MLP neurons of a small language model. Each row is named by its layer, matrix (up: input weights; down: output weights) and neuron, and shows model dimensions 0-95. Each number is 500 + 50 x the weight over its row's rms, rounded and kept within 0 to 999. Numbers have three digits each.
Before each neuron's rows, "fires in" lists the words (lower case) most often at its 100 highest values on Wikipedia text that the model never trained on. A number after a token or word is its count.

fires in: "a" 65
L10.up455:552450515512576499448596544535508480419617516484551515467449545541506471529462490572514409457492498511426458546494533496511447514500506529569482442455505518485506477450469511466486488418481495574530533491505520494503472580587519454525494461425602438437533488468525512463449405509460543433
L10.down455:535524481449565501484569531492444513502476482570524550507470500529505487530480436507503443525430495349522520528527549465560599478530460563501458400521531524464556532566438545446524379470379369494414494486604574528532526497483464514500504552510527463458458479567464375428569471480547527470

fires in: "as" 14, "s" 9, "most" 9, "at" 8, "from" 6, "if" 4
L9.up438:618476483481502531594371480543507515450405525460483458475516477502505444523626520576489438448508431474540558577417436530501502625445489490451552556433454483432475399512534484578512560561544458506454577531466481593527467586472466490513456485511459452503538443591546495519479491526463512501
L9.down438:573334505609453476457393521471475651552436614472430461431489473498510465497520480523499520502498513442531439525409487560513467449521517534487564431496509475483465502483476520439499487533512505469463448498468438619468605521531461519552545529566462473422498451502410509457521504573476520517

fires in: "there" 19, "which" 18, "where" 15, "when" 12, "if" 6
L5.up506:515425568452486542478472521539470432480546523495453493473454528469541562466584578482549505446404489464475435466503483572509431457400524482520519479384456482467597479477449527433615469489550485458480513440498479503529509522608454468498562473501460374450507467632485526550406519443468534486
L5.down506:569483538565446501430406535472531589448514540434409503523515538523551503518476539524551535535509529519479457586457420432433510503449464575515493524454488529468457501468518484504525480479409480414554411610513478435546475418469467479503589530518523469468518488517393557456519593523505451525

fires in: "a" 60
L8.up329:508503525498516541483571543471524529566539465526498534486440494395606458468439512520462523490626493526563531508479646436553451548581431505501512523501348553470553538536478450598448592454575473522544476515464495527495539513411551482538512501446549572472543556481489497485554578496545532455
L8.down329:531400541433544476467530626471464573507479482528498531401512475489485547534486437500598410531496488433502521518470503503506598426417540495479423481570534443528480466546508505538457614480522439495456494434553421559392537534498601579414449508467535448559466500585467481441507513533493517484

fires in: "as" 41, "by" 6, "is" 4
L5.up544:530442501517534525478486492549498492539445557497490485413481554440514581392558495501449442421534510517524468426453527529479371461536540455511587564432567460528462560489472501424486438510516515597518571490498434576561548432438474513326576591430531400551539519390473477491565631440519543459
L5.down544:599547519405503462356518496520517568486433492498444555488542458493430523592468544455469481565429436489449497510500545466431587478518496488523436452476477538599508537530412518496485491548544516570515437502433425512487478418430492514489546430549509469440581503442504402472482550491583477523

fires in: "when" 22, "with" 16, "where" 12, "and" 9, "but" 7
L9.up809:531389512474475517440559514503463620464520503513526600539574463481551486466529606564523489538557618491501548428507488512451470475462495514486481433469531494421466525465429490452510507487543529504473552480440561467485578410487453449552498542521542519455524544513572497487476380477411535404
L9.down809:512515395539519542500551472451468660576457618485500583443471594510465484490478516483573504501478408405406443421473534470594446433520402475483504541471521474470391531468433518472460507560587567399520487507475484451537459525515436447485576546485568544579544540460417618489538526560470498548

fires in: "a" 54, "and" 5
L10.up941:442584490517469423499459576569495514511454521469460562483510506469480576495504460381479557509493437516515537438500535570414442496514502549345461421567512549434454498500359543534528495411533615548516557471512573513527442547429481606622466502458463492517491427438518506508524440476510514467
L10.down941:459454516560451531483516410519600552517530483465388527497541523393475544519514512490540485566497444429447484526486436470562482429435400499555425528443456510545514505500516454526497619584558464485500480520524400503489479446515599491453499525444427540481472553549436583549485540489536464487

fires in: "a" 84, "action" 4
L8.up553:500457539498479554529584560497467466502545552489530468495500547456504428547452568494447429496559440543474533460478559533494445372574379381523505490529462612530411495391482483527495494411533558495501492512509469447538556553483506557512483485489531423472481552427454490556580422452494496434
L8.down553:501457404488499429484536442483547498486556519476569501418514500501539524506492548506503495517516409505559503521520553498465545497553372599509420446623422453467503463488508535475502428422463568370524472521537374557418441560457498529452462541491573457468557564397473509508491486476504562549

fires in: "which" 28, "as" 20, "where" 14, "despite" 6, "that" 6, "of" 5
L10.up551:545435434450449587517496437551495538458477557386370526513578557430566439471507526544530540442584452516413426436466499493512475508443542533516463461513402481335498485544423519497440553492516592413505470506476516505411490490458493488517573427498547519477533513440487395469528546519507522493
L10.down551:512471497450476456436536412498543598517349476520534509470473544491493481492511494488540460557398493538515439470509455447518488547542473489434489488702492487449479451418492446425443611447468428516502420512429503450512564504432482529579480463551501434440470537510518566453540536559450500452

fires in: "was" 58, "were" 20, "rrrr" 4
L7.up492:515533510536460433439563428426595534486356655504497398500468394486528565455563479605440475535458591465570527484465532576503511534525537565505466517426529533479426479457492532483484345445576494535498530557532431585553555480526508453414484364494426372573437529502528521508626494442529489537
L7.down492:462454557392522472519475566576530491427435532548471522543599425493501433536508502479505527494524537493498474508534558548483544517434458355484446512528500510453464491560472514566550525585555545521468509528470500464456436510478453487540487429534556608474590385486599512453505501422506445507

fires in: "and" 56, "of" 16, "as" 4
L10.up656:570464494538512587497474506448551582511460547502436569522531536477572462503426533561445598457478486442435516452441572486518473454465433502410567581480428430461477432556491492477489464462500446489474501496491452559457594506494439603429618518559540527589584444458556516530424463519423473470
L10.down656:471413423542415456478500488451542542442438507536463497436447458530510501566577459536585430530433454515458431535457499540526547510433581464607485572505515540471495472504524512468512520570534503572457430511473494593536443474541586512444466491523498489459502473540467584472543475557520463480

fires in: "was" 30, "are" 16, "is" 5, "s" 5, "were" 5
L8.up984:473477506527512493516431478533549491516383578527523439530548481489485420541533419443491478549605500545488497460431488431482523544508466514515480514432497500450425456478483470503467488479506587430494573627480444558669440523468473443517525456459484523494472575447470443479431542502517510457
L8.down984:536470519521533561586534521509593593470433559443500543465555475496512432467512419526491517510465507466419547549562515609556486449508494440532430532480464474501437455537363481521499481511539533539544441421511428543477550505538526490481500525556482476417508456478428535505511625517499432565